config.toml
n_kv_head = 2
positions = "alibi"
qk_norm = false
bias = "none"
init = "normal"
init_std_qkv = 0.0181
init_std_down = 0.00342
warmup_steps = 200
schedule = "wsd"
final_lr_fraction = 0.1
seq_len = 256
doc_mask = false
train_tokens = 330000000
dataset = "wikipedia_en"
MLP neurons of a small language model. Each row is named by its layer, matrix (up: input weights) and neuron, and shows model dimensions 0-159. Each number is 128 + 24 x the weight over its row's rms, rounded and kept within 0 to 255. Numbers have three digits each.
After each neuron's rows, "fires on" lists the tokens most often at its 100 highest values on Wikipedia text that the model never trained on. A number after a token or word is its count.

L8.up52:127126121150123123148135156082134114099152137131113088129117154103103062099143126169146118119160109087119106154151135103113125105105099148120144122164181126166159137135170149107116140133152146126132118088100141131113133181120134118127156115075110163122167125131138108102142115158099134142120103083160129147109123148127125128168159126135088135150117128115149097148073120105128085114103164093151161165097139091134143128107155126162147092148156151149105094103168104119110173135112137
fires on: " of" 26, "0" 13, " in" 11, " was" 10, " be" 8, " on" 7

L10.up304:132117126119153156120108178177107135139151122128120122149153142133136101077095164100129136128091144101145131168149142112150128091156124120183125118135173127146134129116166159162137107109173133109112106141159112115114104116107161104134140127117097140174116129135108088142060144087136113108115080118131145147171117106129141110167116142139089134137121130128143097129161084116077153152126138098116179103163101139125119127110134122113126108166132090139121153094144149152079166126139165
fires on: " H" 27, " of" 17, ":" 6, " Y" 5, " State" 5

L2.up115:120148139140132124097125109119103124118094166138140166115090172161124109136129135110150131097112129173158093140116163111125092135119090102119125163130128140157126082089163096127173125109128147145113103126107134139141142064120137109138109135087173170161189148133127121142112184111108140149095113126124152142151106181123147160113156133093122135097142129168131156153072109129127154130118115142105111103132139094115103151135153109095133117085113125131162084114152134159092127113162128
fires on: "ic" 41, "'s" 11, "atic" 5, "C" 4

L2.up124:151114118137110146117139124134108138103123135113129089102076152115162104165139120134137163159153124107127110113131143123154123117165175181145149135171077120138117141089133138131102123142107143094126126140083185099107136172131138131169113168144139147142151121133154142154096103120130138113127189143128084188104122158122109082153160097123158146104116127109066093125138094134084133117125147143129141143094127140140105110130114105141125124148120144113137110120129073093068112142120145
fires on: " al" 18, " tra" 13, " sub" 13, "ro" 10, "rom" 7

L4.up7:100081075117123122119128146163122154121167112163175122106109159130106074139124101134109121118104159126135139122153170165123166112177165150163135132160124136142093148103166142103106124120104108107161131117093119133152125137110141121117121141098116151157127113129123113124122131130150102112168175075122108156113099121095169104091151125162153100152117074108088120097088118115123126166191154123163115115109117166124098133129152124157107129166103149117137106136135120145135111138102141
fires on: "ro" 29, " sub" 20, ":" 6, " in" 5

L6.up1:159135142117062157119126108097163129162107118111128092146138159135119113134125086173090156133116127148090129124126146152088126092151109122128162131117094145160125141127157145126096094154118112159137150103161122165111154139099151158115138108120130121162099142100128122154104146100109133114132072133140121118148124158143138072172066114092172168164141146105111094124079169132101113090145140115103153072100122126123137164132140145148151134095132131139113126147153130136130143102157120
fires on: " as" 31, " at" 12, " near" 12, "-" 12, " on" 10, ":" 9

L6.up181:095171137122158132112121131186113105102115129157174101101091107151136115145103112103112117123130114126170124131115147133121094133173117154146150126094138119141112128113106124138087109143140143151106102102148151151167140145111107109107091170079172076104168136125109126094108130161157133124123168143136157080119111145087180110117124143089147125098135115150122147119141088120129161135124158141133134117130124136115145124110167117096109146109111155146133167067135112146165165157124073
fires on: " m" 26, "m" 24, " h" 10, " rem" 8, "-h" 7, "ically" 4

L4.up261:131086094112098128121108108179103170133142139113173120103120119138141093106119175153166133116149142120180130116102106114139120108120176114156131167139161135110131162140127098127111109071142144114119135141129122147117110159167093115091129137122096137137155117178103127164109151110143135099123133050110127110137109123117084139176126116121131145114131115154186117162121122119130137160104157130122122113134140148099107180149103092119134125149138106125108145108130136163122164198134155
fires on: " of" 56, " American" 6

L11.up304:127126154098165140114161064145150103124136137102149144127163136100117165082138117088179114112137158088123107113170144123140116139128120165110143127165153102145092171132131171117102105143184123141101110187148158142141115123100106129123104138122150109146144116150124124131069175133160129113115130109142142126136097119095145134119125162123101120126113122154102094123061139158113087126154121119146126129175136145113129129150144131080069152118103145142114162103122100146119121123130156
fires on: " m" 48, " M" 25, " State" 8

L4.up255:115113147113103144119118096162145144117119077099145176114135174133092123106134122142121122137135127143167152091118142095114109134116083133143136210121121122119132124146183113103143098113143154155101118111143173155116162160131133099068156111153133143121093167146101120113143112121093127109133137124147074094144111200138079121156088121118152114117143110155141075128097107155119113131107139112141129139139096131104126125124098131177153175098092131136150128124127129134135141143126135
fires on: " in" 25, " to" 21, " of" 21, " de" 15, " throughout" 4

L8.up261:098130127141106115089111111131146154146113162143102138143122173128115122124173099139145134109119141156130125073160100132121106085133130187114133125118128150120149090119153111123159107145126145128152124125088139112121127129124187127121130185096073108125132112139134142133138117117084148153106163094130137121092080174119124129155139123120130138126145117083143196118142110116116171128100144134150169136112154127145109143138081104120114093104103114116083113054119159166167127133104125
fires on: " a" 39, "×" 9, " A" 8, "-f" 6, "." 4, "E" 4

L5.up87:135117135120151127124135138166111138110105124095147115109134124139141118107103151124160120133105129138119128073091127121112103102141155170156117138172166116120127150108122097146167120096173111103081119192104098108095105185115095152148140136089130121137110076172144099114085141131176103111090120086122146139117131147152151158123132118114102113119153135089115155128086137152133147167102149127126124158099109112173171133121138121128138091123132143132070139131158141140081145105156128
fires on: " of" 27, " University" 14, ":" 8, " World" 6, " Best" 5, " Harvard" 4

L11.up259:121113106149109155139121108170130129122139125142111120132093135119129153121099199130141156103155157122106148129138128109146160115133142111102086120133150081078089126119162129200118127128112148120088114100116139148120122171142128130098116160106146138164115114148148114126122073101096141147129132104178115119123148147106118100114079087107149128100149098117133161137143111146105137155068161137072106133119121198141110170143142101148144138098116136153143102106119116131132127119169150
fires on: " and" 27, " a" 26, " his" 18, " worked" 7, "," 6, " of" 5

L10.up303:177132110091107136131116111144149152149121166140080102097140151114130100141110140115147152145113153104152127074149156109159110161151090122175110134117149131160112105146120159115109116131064118125112106115176116124104075109133122144123058167128093147127122133098116098119173128119128120128133158124122159140150127140173123100128088123137129139128123146144111115138119106176150135135126151108141096106146081174156165119115075119150112105125141108169166156151151096138102135106140146
fires on: " m" 55, " K" 17, " V" 11, " I" 6

L6.up80:112154121151079133127131116121142111112134128100140089102168136139144108107143100105104140171113134118123091182084134118071117140145139141105114064141127162132147124139157103107120136114103141165096156160151117078119128135131136166130132172133147138125154149124119138151106154159129119104122108104153158123145148089113096128128106157112163154150134138122161111172083093144084100158071128089082146128104142132160139139121131118122145120112156133137146111151084148188135127148168136
fires on: " " 36, " of" 32, ":" 31

L6.up52:155131140111120132161098116099133112143091098108135093126120143189086162113121067121155117140101192120101124166146117146080113160176132136075097146138152103120148130112135128104160119113127165118149116114148138094121089141102110103124128129122155154115131114106111124138105148160149131154158107125167144127143123148097156135121137096158135134142099113114137127136119141150073137162116108149150104099174118109177163124148129130110140128125135150105136151095063090155167129127099101
fires on: " and" 48, " &" 19, "," 14, " or" 12, " of" 6

L11.up22:110131131132142094142142110134129139133139148138087180075123129122107105132132113125080130111155169095118139140089131155142106183121097138120141114133161141138085124107117184140119099145134152113131114151095115149100129107169136097091084184138157141128143132137124110175119172115088092132144100139179148107136115153173189142112118133114123101112147110137154130110084132127104134125142131101137108113093141169107117165134142134102085139145118097124118182131116102153114150121085130
fires on: " M" 68, " C" 10, " B" 9, "b" 7, " n" 4

L4.up201:130117102124077116149155104118134129138122145112107123133115160116140111122145132127066137155141152164123132125157110148162148087141141142143134142139118174125112116160141085137143111137164105198176138108101161113150159171108100124092113130183102164126095092163134134084124099105116135131135141113122120104127143104099126126145120096128124173143124122124140155166122121147104060080137121088119174124138140146101111151089081145144129125094101153143145116128113110120175145100104117
fires on: " to" 17, " both" 15, " of" 14, " as" 13, ":" 7

L10.up215:127133094137116139095165150113139144090126087105109109126124131182171103140152126110143152111100106134128119132140109126098151117138103153072127090157162107150165108136116143101115157163055131134115139092117091148136147130191175132118128093139130104141151145098121141108125148121130119104141108140141101109096126177102137091158114138140157092070122131146116142116181123093146142115081128116155118107127155149121129164111163083157143149113114144116140129125171134161122108110149123
fires on: " in" 33, " and" 13, "," 9, "y" 5, " into" 5

L10.up279:130146130154130115101112134109136154170123137078128092118126137116176115159155126197100158144155155126140051129141188112110109115151151151126112127094119127142139150166109073122146102107136101154107109132137149105116132157143128117108130110159122163127153148151140126097143183130125157084112094100153073139148137106119108112124122135171145161107111126131148106110111110134134110139093114095118164140128136111085136137086104149139119132123146105156126101120179163112142168162116116
fires on: " in" 24, " re" 21, " as" 13, " of" 10, " " 7, " for" 5

L2.up270:143114152142135119119143118090146088133084148140141125136084135107127093090127134118106167120143143188103127110136139119121133127158144137135092158094131109168067175164150151164168120146118133133104129155176081100113135136175120108107079153134120104143112139116104145130123118145152128101125140142140127105134148144160091147123136131081095147164133118161153156106129160116129089142145103080109140166143099093097107131149162130147094168112132111099091113136133115153140173121145098
fires on: ":" 46, " as" 14, " →" 10, "qu" 8, " either" 7

L5.up37:107149137138162138131096117142145107157102104129147103119136118097118117151129112127154127137140139127131127135121138099121112138110131159116129148161166104149131106112157149104116122146149153123097121125126112143051126089118127118120152145136152123100126161098106114137150130097095157134134098123147163124131110225133127087129138114080132135094136129157105078124093129178112115119103146120161127129132110154085116119140151174154125190114141128135085093113178107180095175090131129
fires on: "P" 16, " p" 12, "(s" 10, " g" 9, " m" 8, " P" 5

L11.up113:112179148143109132126080124163151131150107155113153131157166125120060127158112151126096148110088136133135122122114145105152130111112087114161165136119158153128113150115164131118170133131092124119129115137083144102099154115111132152124115129149129146120114088121134110060076133100133134144114169101165144097141110149123128135144148080140103122145117100136100181141163125117118150131130160123155094118120141094156099131133139097151161176163094166103112090093116118142169105117135121
fires on: " E" 26, " a" 13, " A" 9, " O" 8, "E" 8, "A" 8

L8.up31:128134120118148142132101131149112163133155122104118120135098137144137096097109170118135117126118138109120111136102090117178100089118085138164106108130102108095164161131144145164095153115132127108114143119139118127099120129117097146154098136073096126112161148118125134117105117155160111101128112068164135101108144161178129107123166124117110157133109136161137172145117096096140160172103051069109125161157142130138132165139146142091113150152138132105160130139143112185117127134121153
fires on: " of" 14, ":" 13, " the" 11, " is" 10, " first" 8, " was" 8

L2.up65:133105143114123144091109084154135120158107132127103122151124159132132129126121107047136132157165143125131095139140116127065098154123117153115088094106127111122080188126130127146184094166142120192109122136131170105129108148112142134117132161111107156122135137125141195139137107119146166130131103120129107153137149123098140156130108103106133144148114097127093131142096177106126134104151076162145083098114107149119131135139152162135158135149094086114145138136139157139123136155147144
fires on: ")" 34, " |" 26, "):" 16, ")," 8, ":" 7

L10.up119:124171142114113114129129112160143165141143107116138107091118138113143185116113187141138096128080093143090125111136090075112128125157132141152100141113138118163113113131160146111130110159105166119142122085153118130094136149155136127112167129098107107148136116136124115107147102079146144082137092118134138107140118115164145111122171121156139162071119115163127090121085092126128099116132115114131158134154119178162145168110140155140074153111154129109121105139118102079135167145154133
fires on: "ip" 22, " k" 10, " K" 9, "ab" 8, "uk" 7, "w" 7

L2.up98:164120116145113128136107153109142159106111121093099124114143088145128138118143099094170146121106128146118141107132120108120107122105116140137108106118119126132117135126137132135152136147137161109111110100136141167150178107156073120135171137105199137181093157133109144154133148111180146103149135167114146150154136143151118123069094114125166154147132081104106149088152132127131150134141048102105107175107110121139104085126118168079135114144118095136123098124127129148109092138114143
fires on: "'," 35, "," 9, " served" 6, " serves" 6, " includes" 5, ":" 4

L5.up24:109141123113088124110106119148159131159096121126100125139110151159125090147121106159155130138131165151100162129086127158107077102124114163113116137131108110141105114145165117116120109142108104142098160143114092127047152124149113126143135094169112090138131146115127155112145113145114169107121070138143172086139135148163126130141091105113109191136159138153139104138111119109062135093164127134140086148109111124126104118132169147168129178122144151135121115134153126151108128149126093
fires on: ":" 23, " as" 16, " of" 12, "ter" 10, "ount" 6, " become" 5

L2.up13:148130164107138145150136124105166134149097089119130144146099100123127167108141086159143113112118171116142123111161131145113099113097147100125086140118121113142131155100169146094143140137122109087112125129124122109149111164141133175133150117110143159107091131136086118109164101164145110155132075109165108150101105144103121141125138115101116157115128150103127096116181127106130116111155033113119086141142138117159139089128137105111153129162094153103133148100115073116174136113116137
fires on: "," 92, ".," 7

L8.up188:112108120105094095129139091114128145134131147150102139146097142165140097102131158124134156135135157134155139081070103120128139092121115141164123152142135132141185152121154087132130117136135108115154144101136085122120139133081151196099102119135135137130148091171093113140117124135097137136132093118157146105091129179157121162127132127116142095109170185135154134126075135093119116115107106122117150117112114144080114136116167150149122137104131126110086141132199129154136107156096142
fires on: " of" 37, ":" 20, " as" 5, " World" 4, " band" 4

L11.up124:132147150131130075151124111124133140119104192116103144196145152106108102110113151152147098129124115104099099119143118127140121114099113129154159144155116129083142112129102107147141119130131150173129140147104098125155106081089149140099098120112182140120153136189089133132128129095093116154099136103168147080172115166154117153152108088174122143137162100113133143107167111110131156129140132142128081118124139147146112133124170130136092124144110111137125100084123084117122138089117138
fires on: " a" 84, " A" 11, "A" 4

L6.up131:089148103105103116097151102129100140151100117111120090144118128158125116121147133150129164139159150155168169111103126096106109134066120175133098087100104118128103086126130132174187128172154108154081110074131095108102120137162131093087158140164099143143139145104118124116113101127150139104132129125095111120118088172122102148146088145146148147125137116125140124124142118127127144091144091157128106149129102082173109126097143120143159128133132128134114126170124110122099134165147163
fires on: "'," 50, " |" 27, ":" 9, "\"" 4